From a checkpoint of a small transformer trained on Wikipedia.
Size: 14 layers, vocabulary 5684, 38.1M parameters.
Architecture: LayerNorm before each block, biases.
Training: a variant of Muon for these matrices, 445M tokens.
MLP neurons of a small language model. Each row is named by its layer, matrix (up: input weights) and neuron, and shows model dimensions 64-191. Each number is 128 + 32 x the weight over its row's rms, rounded and kept within 0 to 255.
After each neuron's rows, "fires after" lists the tokens most often just before its 100 highest values on Wikipedia text that the model never trained on.

L8.up1195 [118 104  99 154 140 159 144 105 130  94 103 113 128 106 120 135 155 135 163 146  29 143 116 113 115  85 147 142 130 163 134 129  88 115 118  89 124 139 108 174 111  77 106  70 159 150 125  52 189 196 165  86  97 175 159 123 169 163 147 144  77 150  72 140 147 127 139 175 151 156 139 107 200 107  94 146 117 115 164 168 164 145 159 145  94 118 198 142 170 114 124 129 127 165  80 162  88 156 149 143 141  80  70 125  73 128 173 142  65  82 162  81  70  71 169 153 126  92  92 133 150 172 110  72 135 108 145  27]
fires after: "3", "1", "0", "5", "á", "8"

L8.up824 [119 151 139 130 145 137 148  50 138 128 120  57 121 129  89 118 162 111 145 149 115 157 105 110 152 173 139  79 136 156  82 209 111 147 123  98 144 126 164 131 165 145 153 122 143 155 210 100 152  51 163  89 136 133 118 170 160 120 110 194 139 154 111  95 185  62 108  93  95 115 147 106 129 159 125 103  68 164 123 176 114 138 174 149 135 116 135 165 113 131 111  61 134 121 171  94 174 152 168 110 135 128  64 118 136 142 123 113 157  93 148 130 151 123 134 137  66 140  86 103 114 106 145 162 178 159 116 148]
fires after: " G", " L", " W", " N", " M", "M"

L8.up1002 [130 132  69 137 151  91  96 152 119  94 129 131 156 114 166 103 120 115 134 167 108  78 117 101  70 151 177  94 174 159 137 175  48 143 143 170 120 133 140 124 182 116 167 166 131 162  67 116 155 178 121 161 123 130 110 146 148 127 125  82 131 134 127 110 173  73  85 139  78 128 153 148 160 128  80 105 120 124 134 166 121 122  45 185 114 116 158 116 159 134 121 157 131  55 156 162 100 100 123  97 143 148 118  69 152 125  70 170 164 148 171 155 155 153 137  95 135 159 110  76 118  77 255 155 120 126 127 145]
fires after: " ", " |", " (", ",", ":", " m"

L8.up1841 [135 158 115 120  95  78 168  86 126 186 143 137 175 109  87 152 172 146 134 104  98 196 103  84 101 158 136 142 176  94 194  99  83  96 179 143 133  81 109 159 136 165 155 131 149 112 119 124 111 123  88  95 126 112 103 108 110 124 140 153 181 100  98 103 130 155 102 108 133 125  58 170 147 101 152  68 130 129 170 130 133 146 154  74 141 174  89 146 123 181  98 129 127  80 139  78 122 147  90 121 136 107 150  94 112 152 105  74  89 154 121 159 127 129  88 166 158 154 111 142 112  84  91 160 165 167 129 172]
fires after: " R", " F", "R", " Pr", " Dr", " pr"

L8.up318 [105 128 138 117  90 110  77 140 190  89  91 137 100 106 114 166 182 119 101 130 101 130 112  71 124 147 145  94 127 171  85 132 106 156  99 132 159  76 117 183 138 155 176  80 110  86 114  57 113 129 101 179 166 156 169 155 181 191 123 108 155 167 134 204  68  95 147 179 202 105 140 166 116 181  53 105 120 188 164 139 153  89  67 138  89 197 114 125 144 141 140 105  35 110  80 140  90  85  77  89  90 135 184 130  76 210  79 116 173 137  91 182 154 144 119  66 145 161 116 154 148 116 107 135 139  79 105  91]
fires after: "0", " K", "b", "at", "in"

L8.up590 [ 94 112 164 145 121 144 121 107 117  82 124 173 171 164  22  89 161  85 128 143 177 133 108 137 136 144 183 131 129 109 193 123 102 126 102 175 137 181  90 103 140  97 123 190  92  58 134 110 159 166  87 173 145 134 120 141  92 148 196 106  95 151  71 132 193  94 123 226 128  97 186  98 156 143 162 146 166 147 102 100 125 167 158 128 168 145 136 144 132 107 139 144 172 163 142 148 127 111 121 127 130 127  94 127 136  35  98 148 130 133 151 126 123 146 133 159 127 107 139 171  99 131 161 152 131 164 132 149]
fires after: ".", " tr", " m", "m", " Em"

L8.up1675 [131 109 116  81 138 127 184 130 230 221 155 126 189 134 159 148 111 109 141 155 143 139  86  86 116  56 146 150 113 117 160 131  97 112  92 155 112 161 105 138 102  68 103  86  53 138 135 150 168  93 113 169 125  86  87 126 168 195 130 141 116 132 111 165 136 169  90  99 150 129 143 110 130  82 152 157 133 188  93 135 143 135 123 104 177 139 119 128 139 141 177  91 155 155 131 161 141  96 139  59 179  96 115 149 132 162 108  76  92 149 165 118 107 125 127 111 110  46  73 136 183 105 148  80 102 111 134 154]
fires after: ".", "ar", "as", "ay", "esh", " Sam"

L11.up294 [121  95 106 201 118 177 143 150  99 113 108 201 136  72 123 120 149 145  75 149 131 104  65 108 139 120  50 138 133  69 108 164 104 141 118  95 152 114 159  97 140 144 145 109  79 110 160 144 101 121 146 135  90 150 110 105 144 160  93 122 113 125 146 106 156  91 103 119 109  90 116 111 149 111  97 120 109 154 123  82 200  53  68  98 129 159  78 196 125 164 133 120 161 156 132 176  46  42 152 113 202 136 136 161  89 125 143 127 103 146 149  81 103 149 118 122 136  85 141 123 209 126 149 155 137 104 119 124]
fires after: " ", " a"

L8.up78 [167 140 110 130 101 142  72 140  85 130 158 123 184 127 114 130 155 141  80 116 148 139 157  97  70  54  88 120 101 161  75 101 103 111 118 129 107 115  68 141  78 120 152 121  63 163 187 119 154  81 145 145 114 147 118 131 131 111 134 122  94 124 172 117 174 122 143 156 154 121 176 150 103 104 122 171  91 107 153 163 162 145  96  84 157 140 115 136 151 173 145 171 142 160 125  83 119 121 161 210 167 109  90 132 149 204 179 165  88 156 169 144 159 163  56 156  82 146 109 120 104 217 123 170 125 127 141 113]
fires after: " m", " B", " M", " H", " V", " Ph"

L8.up460 [ 89  97  74 123 130 139  94 168 126 103 137 163  85 129 153 125 125 127 113 144 124 140 130 158 114 122 135 129  95 162 187 152 133 147 145 107 145 169 143 162 124 121 163 132  37 175 139 108 154 102  71 102 125 137 118 104 118 183  65 105 135 111 134 174 114  69 139 121  97  68 122 125 205 123 125  97 124 156  61 154 178 153 127 159 121 126 158 153 110 111 140 143 112 140 154 116 114 153  52  94 175 112 221 117 153 199 105 105  97 150 144 131 140 134 170  80 157 112 159 130 117 145 121 143 128  95 118 154]
fires after: "\n\n", ".\n\n", ")\n\n", " (", "==", " =\n\n"

L8.up315 [153 121 139 105 147 117 143 125  47 154 138 123 120  67 144 109 137 122 153 153 118 181 160 115 146 132 112 169  86 137 141 158 142 102 111 121 109  91  68 151 135 121  63 133 142  61 128  47 126 105 144 177 205 129 166 194 117  83 167 106 162 120 153 171 161  95 113  78  95 120 167 113 151 162  79 145 117 114 135 100  68 113 130 129 135 137 200 124 121 187  78 161 147 131 144 161 207  50 130 171 136 128 119  98 104  88  95  85 125 169 156 126 212 177 118 124 141 124 177  98 118 137 116 220 158 175 182  68]
fires after: " m", " f", " M", "M", " F", " H"

L8.up1997 [149  84 116 149 162 136  79 195 169 138  75 112 117 187 144 137 147  71 129 137 200 180 142  80 103  95 107 105 159 147  55 155 165 183 114 111 158 149 110 100  80 139 157  78 135 120 119 132 196 150 158 102 134 105 122 146 176 140 206 148  89 134  96 131 117 193 134 106 129  92 150 118  66 161 112 171 103 109 147 128 137 103 135 119 102 148  77 101  76 169 155 116 118 155 155 101 125 121  39 180 161 156 101  84 146 113 146 112  99 127 128 156  87 104 131 164  63 147 169 110 104  52 151 112 126 134 137  71]
fires after: ".", "b", " E"

L8.up534 [128 134 128 117 104 194 107  91 191 125 108 169 112 115 109 152 122  87 117 210 108 125 116 135 125  71 104 159 141 148  70 167  90  75 137 139 157 102 115 109 202 133  90 131 109 115 142 144 113 132  97 141 104 123 131 166  81  96 124  84  98 157  97 126 158  50 106 121 178 142 114 212 140 125 198 151 105 156  93 129 144 132 124 113  86 167  93 160 111 156 122 119 137 112 163 107 165  69 175 188 141 111  63  91 166 159  96 189  76 158 115  95 102 172 173 130 114 101 105 126 138 135 135 134 102 162 102 130]
fires after: " a", " an", " The", " A", " Re", " H"

L8.up145 [180 105  74 157 111 170 112 165 117 124 138  98 204 190  92 146 144 188 111 200  89 141 102 106 118 134 144 114 170 127 191  95 128 125 148 129 154 120 164 152  96  79 141 118  95 165 163 107 136 133  77 119 147 129  71 112  97 133  99 145 163  75 141 122 165  95 125 107 116  89 159 147 118  80 125 166 153 183  90 146 106 117 179  99 140 132 134 131 159  97 145 123 107 113 133 108  92 122 166 125 141 111 139 154 125 126  83 172 114 149 154 119 135  89 180 108 107 136 150 137  83 112 119 132 154 105 141 143]
fires after: " ", " Board", " In", "\n\n", " ("

L8.up53 [136  72 165 160 103 122 149 101 124 121  94 153  90 146 178 168 194  99 104 193  74 144 120 101 144 142  89 125  10 119 179 179  82  96 150  71 211 131  98 136 138  93 156  96 100 109 142 132 149 104 140 141 163 157 159 193 108 154  80 131 183 105 116 185 160 168 117 143 156 172 109 168 117 118 153 140 100 117 128 118 107 112 120 127 124 138 117  96  70 187 102 116 139 125  98 116  90  88 173 152 116  99  74 128 158 130 112 140  93  86 160 124 128  53 101 153  77 114 116 132 168 144 133 126 155 177 167 172]
fires after: " a", " A", " I", " sy", " U"

L8.up202 [124  94  89 142 140  63 136 209 123 146 121 122 101 142 112 111 128 119 164 106  92 162 116 174  89  95  95 180 184 129 247 197 112 124 103 185  90 152 138  85 154  94 171 128 122 116 118  92 135  92 165 117 103  91 146 159 138  69 163  94 120  76 148 133  88 145 158 101 133 160 148  55 123 153 166 184 153 153 161  62 141 192  90 146 110 179 159 122 115 165 122 151 140  96 151 155 101 136  94 140 163 138  79 109 101 146 151 110 196 117 174 126 181 127 133 157 155 128  79 118 134 161  82 145 103 168 120 110]
fires after: " F", " f", "F", " T", " P"

L11.up1034 [118 100 127 118 153 161  29 104 136 131  88  97 117 119 155 156 111  68 159 135 126 127 151 154  91 170  77 161 167 147  94 155 114 166  88 127 149 105 115 128 129 156 144 173 145 182 154 139  90 143 186  81 128  94 157  88 163 164 100 135 112 136 112 113 158 140 167 121 140 157 111  82 123 164 112 120 103 135 137 124  79 109  95 164 173 123  75 103 155 127 112 138 217 108  94 142 162 162 142 128 163 124 131 124 103 113 109 152 143 146  69 143 114  89 135 102  93  91  88 114 104 156 216  73 158 136 135 178]
fires after: " "

L11.up1406 [115 123 162 147 141 129 119 132 111 162  76 134 119 120  84 121  98 110 187 162 118 116 112 130 133 147 209 131 150 162 150 185  95 140 122  99 178 108 204 147 137 116  79  73 211 133 119 168 154 100 136 106 139  75 141 126 123 125 112 127 110 112  98 142 174 106 118 181 112 130 149  95  52  90 114 154 148 112 136  88  94 134  99 140 125  99 131  88 108 130 108 130 193 125  63 207 174 116  86 107 172 109 136 139  80 157 125 212 187 118  94  84 189 149 104 146 145 120  71 118 114  76 125 106 128 170 127  57]
fires after: " ", " in", " –", " from"

L8.up1796 [128 179 130 105 132 131 125 139 149 126 141 149 136  59 118 114  96 116 174 135 112 132 162 112 149 106  83 135 114  68 142 136 109  98  84 129 163 198 128  96 155 132 133 160 137 176  79 145 121 131 132 129 128 112 123 118 141 120  71 147 121 115 148 136 104 154 155 139 144 157 127  63 147 141 111 121  40 149 124 109  85 149 137  72 100 106 126  98 128  87 101 125 119 143 173 104  33  82 141 145  74  71  83 168  89 141 143 121 132 148 144 128 108 103 112 133 171 187 143 186 186 123 113  99 109  47 146 128]
fires after: ",", "0", "l", " Al", "9"

L8.up1625 [158 166 149  73 100 175 128 123 196 161 131 147 125 133 105 154 132 139  96 160  98 175 155 184 183 141 182  97 163 172 118 135 122 146 151 129  91 102  10 102 130  90  66 126 142 164 126 174  86  57 145 128 138 116  92  86 192  87 112  88 154 132  69  73 124 178 132 146 160 178 152  98 150  97 156  69  83 157 102 126  97 164 131  63 119 123 117 126 170 107 108 135 186 156 121 100 138  96 121 114 118 114 119 150 153  91 149 129  67 147 115 129 137 122 120 128 173  73  98 114 112 144 114 143 165 175 139 132]
fires after: " F", " f", " (", "em", " m"

L11.up1875 [100 122 150  92 142 150 138 116 178 171 100  83 113 124 121 134 116 142 164 132 126 103 192 126 122  96 135 105 135 136  68 100 124 161 160 138 145 172  88 127 165  68 150  74 158 149  62  89 126 100 171 132 149 152 131 113  96  85 144 156 138 174 103 140  42 118 147  93 159 128 125 153 141 185 166 144 204 128 132 170 165  94 107 141 109 117 189  98 135 171 121 154 185  61 111 186 122 112 115  60 163 134 122 103 170 110 101 131 154 156 128 137 104 188 146 150 136 114 117  96 108 129 153 139  74 161 120 170]
fires after: " ", "."

L8.up1907 [130 112  61  79 112 116 110 138  84 147 127 133 144 134 115 145 144 130  86 146 162 117  94 102  91 139 143 127 118  66 123 119 136 101 111 101  66 105 103  97 112 124 127 151 138 106 110 127 146  89 140 166 109 102 118  61 141 120 201 159 130 161 137  89 102 137 154 106  89 137 118 181 232 129 134 168 126 153 114 147  87 120 214 169  75 153 132 150 116  65 105 121 156 116 160 144  54 123 127 131 108 132  81 145 141 138  95  65  40 154 144  75 135 134 145 175 147 110 107 157  90 165 117 155 150 143 165 116]
fires after: ".", " (", "/"

L8.up876 [113 148 167 103 102 196 152 139 165 148 149 129 124 107  68 180 108 123 129 106  69 172 143  93 120 120 161 163  84 133 187 103 156 133 125 133 118 139  70 126 168  77 160 124 120 124 172 147 103 123 153 166 189 155 162  99 121 108 121 135 153  64 103 102 101 124 155 103 115 181 103 101 141 119 139 168 143 129 132  66 124 158 199  92 154 126 104  87 148 123 100 150 115 118 119  84 177 172 149  82 121 221 151  67 158 145 140 104  98 111 120 183 138 157 123 187 107 147  83 160  85 100 151 162 145 152  95 123]
fires after: " on", " ", "On", " for", " On"

L8.up743 [196 108 149  74 125 143 136 107 148 155 122  73 112 205 131 192 170  97 113 111 162  90 122  84 103  84 128 121 131 101 118 130 167 126 163 122 137 125 155 141 104  69 135 151 143 164 113 135 120 111 149 139  64  85 153 162 115 164 121 124 141 101 135 129 108 119  91 168  74 136 123 155 182 136 119 106 122 144 115  92 112 119 106 109  98 155  94 134 138  96 141 102  90 123 157 128  98 159 153  99  83 142 112 106 159 206 120 141 126 108 143 155  74 168 135 124 126 146 106 146 153 136 109  81  48 117  69 130]
fires after: " of", " in", " for", " F"

L8.up1382 [152 159 177 120 115 165 133  97 215 114 124 106 125 167 171 140 168 127 172  87  97  67  89  93 150 125  60 121 146 103  97 136 136 150 146 215 167 149 126 149  73  81 174 131 122 171 176 116 139  93 137 194 132 188 125 118 151 129 139 126 163  90 159  80 153 148 116 153 124  96 128 150 108 156 141 123  64 183  71  82 154 143 111 133 125 148 120 103 134 135 103 163 103 106 177 112 154 102  95 137 110  67 156 122 121 148 205  82 103 105 154  94 142  88  87 162 126 152  95 152 104 127 156 153 131  92 159 105]
fires after: " in", " or", " to", " for", " on"

L8.up24 [139 142  83 122 113  77 106  95 158 151 156 154 142 124 163  99 128 162 188 197 124  81 103  98 156 164 130 171 145 148 182 105 169 138 151  89 111 102 114 120 150 133 137 123 141 122 192 127 158 142 165 123 160 114 157 117 126 107 126 137 143 109 133 118 113 146 123 127 125 141 162 134  65  75 145 139 139  96  86  92  96 170  98 131 144 164 124  71 119 175 128 124 121  92 174 147 122 139 132 113 173 113 171 102 181 142  98  73 130 156 162 166 116  88 113 222 160 141 133 152 109 129 215 174 125 121 147 109]
fires after: " F", " on", " f", " M", " s", "ard"

L8.up1251 [147  87 123 150 149 125 102 155 135 209  78 112 129 177  87 166 162 170 107  87 140 175 138  29 127 132 124 116 150 122 152 132 114 174 102  58 139 172 142 117  74  71 169 114 172 127 130 145 205 134 103  58 124 131 105 153  98 159 172 198 111 122 148 128 145  89 179 146 129 109 116 102  94 137 147 118 146 184 141 129 125  82 120 110 157 139 156 108 127  93 117  83 131 132 120 123 103 156  40 197 140 174 161  83 151 162 113 176 177 156 136  68 148 104 152 126 177 206 141 172 145 171  80 128 133 136 137 133]
fires after: ".", " Mc", " St", "St"

L8.up250 [165 129 154 153 135 168 119 134  83 207  80 152  31 164 124 128  92 145  97 141  94 160 150 101 113 123 144 156 183 140 125 136 134 157 158 135 143  83  66 144  49 118 129  99 113 125 132 113  61  95  87 170 146 136 186 112 172 185 144 142 146 157 196  16 177 140 174 147 130 154 114 132 138  74 173 107  72 163  67 199 151 127 174  84 129 170 135 137 134 133 160 132  92 160 119 138  99  82 183 129 164 152  95 128 152 105  85 144 129 139 146 111 161 112 141 156  86 154 128 100 125 146 103 168 116 107 107  84]
fires after: ".", ":", " |\n", "5", "8", "10"

L8.up323 [126 140 117 121 109 140 157 158 143 163 128 156 177  95  61 116 124 112  81 130 101 100 107 104 101 120 125 119 142 129 136 137 199 172 117 172 122 124 144 116 145 128 164 125  85  72 124  86  96 156 146 137 110 132 101 131 111 120 135 133 144 143 170 137  71  95 122 114  73  88 118  66 130 139 135 137 205 155 181 162 107 137 125 117 116 149 128 162  92 166 139 140 163 183 146 109 143 189 130 120 145  61 163  72 124  71 138 142 168 145 170 101 124 203 109 144 135 152 213 145 130 166 149 131 136 152  35 136]
fires after: " R", "R", "-R"

L8.up1482 [ 74  75 123 188 158 167 125 154 137 169 173 156 128 166 137  48 136  79 113 108 107 150 124 217 151  53 108 114 139 110 108 145 142  82 127 116 152 134 167 117 111 143  83 134 105 142 138 103  72 105 173 131 152 153 182 109 151 139 159  62 186 151 104 112 158 114  84 111 163 140 144 112 142  83 144 165  67  89  98 123 132 151 151 180 113 133 111  85 146 182 118  93 119  63 154 136 147 166 168 135 162 134  94 169 169  87 145  98 152 154 133 143 136 127 166 181  98 111 135 132 139 165 122 147  91 173  70 141]
fires after: " H", " M", " R", " m", "M", " N"

L8.up1818 [146  89 113 143  98 118 154 149 155  87 133  87 119 149  77 116 164 128 188 110 115  79 132 102  96 135 138 100 116 155 143 152 111 130 106  94 143 158 117 118 146 112 126 131 110  50 165  89 127 136 126  95 146 153  96  76 144 106 170 131 105 123 107 137 177 163 144 169  63 134 115  72 148 116  88  82 145 200 150  89  65 136 124 168  51 144 205 113 130 133 145 164 123 172 128 132  89 101 154 110 130 138 115  92 133 162  94 149 111 107 130  71 133 111 105 108 107 124  74  97 139 159  92 128 174 102 151 157]
fires after: " D", " d", "D", " K", " Red", "0"

L8.up622 [179 145 101 157 113 169 156 102 169  64  88 145 116 124 158 130  91 106  93 134 133  94 123 107  73 167 101  82 121 188 106 113  38 124 180 123 159  82  43 146 132  86 126 183 114  69  96  89 154  93 151 132 195 139 195 105 126 109 141 169 132  91 132 192 112 178 131 118 138 157  56 199 116 166 188 102 139 114 167 128 119  98 200 129  45 129 104 167 168 128 131 119 112  89 103 115 138  81  72 135 154 128 160 129  88 156 115 165 144 132 123 153 146 138 112  88 135 124 145 132  79 115 112 143  70 101 170 140]
fires after: ".", " app", " (", "q", ").", " Hind"

L8.up1509 [110  97 108 186  97 114 106 150 134 131  78 144 116 155 107 149 156 180 110 118 115 118 140 148  43 125  99  91 149 179 153 105 176 136 146 132  82 165 101 201 103 128  99 138 110 171 122 105 169  85 174 104 156  68 124  89  97  95 171 165 126 148 113 104  51  91 162  96 123 184  86  68 138 100 123 115 146 114 155 131 131 174  97 105 111 239  57 100 196 108 127  85 141 134 160 153 124 150 107 126 138  92 103 120 141 153 205 104 137 128 132 105 131  86 113 212 116 148 128 147 165 120  79 162 130 190 143 184]
fires after: " M", " V", " P", " E", " B", " H"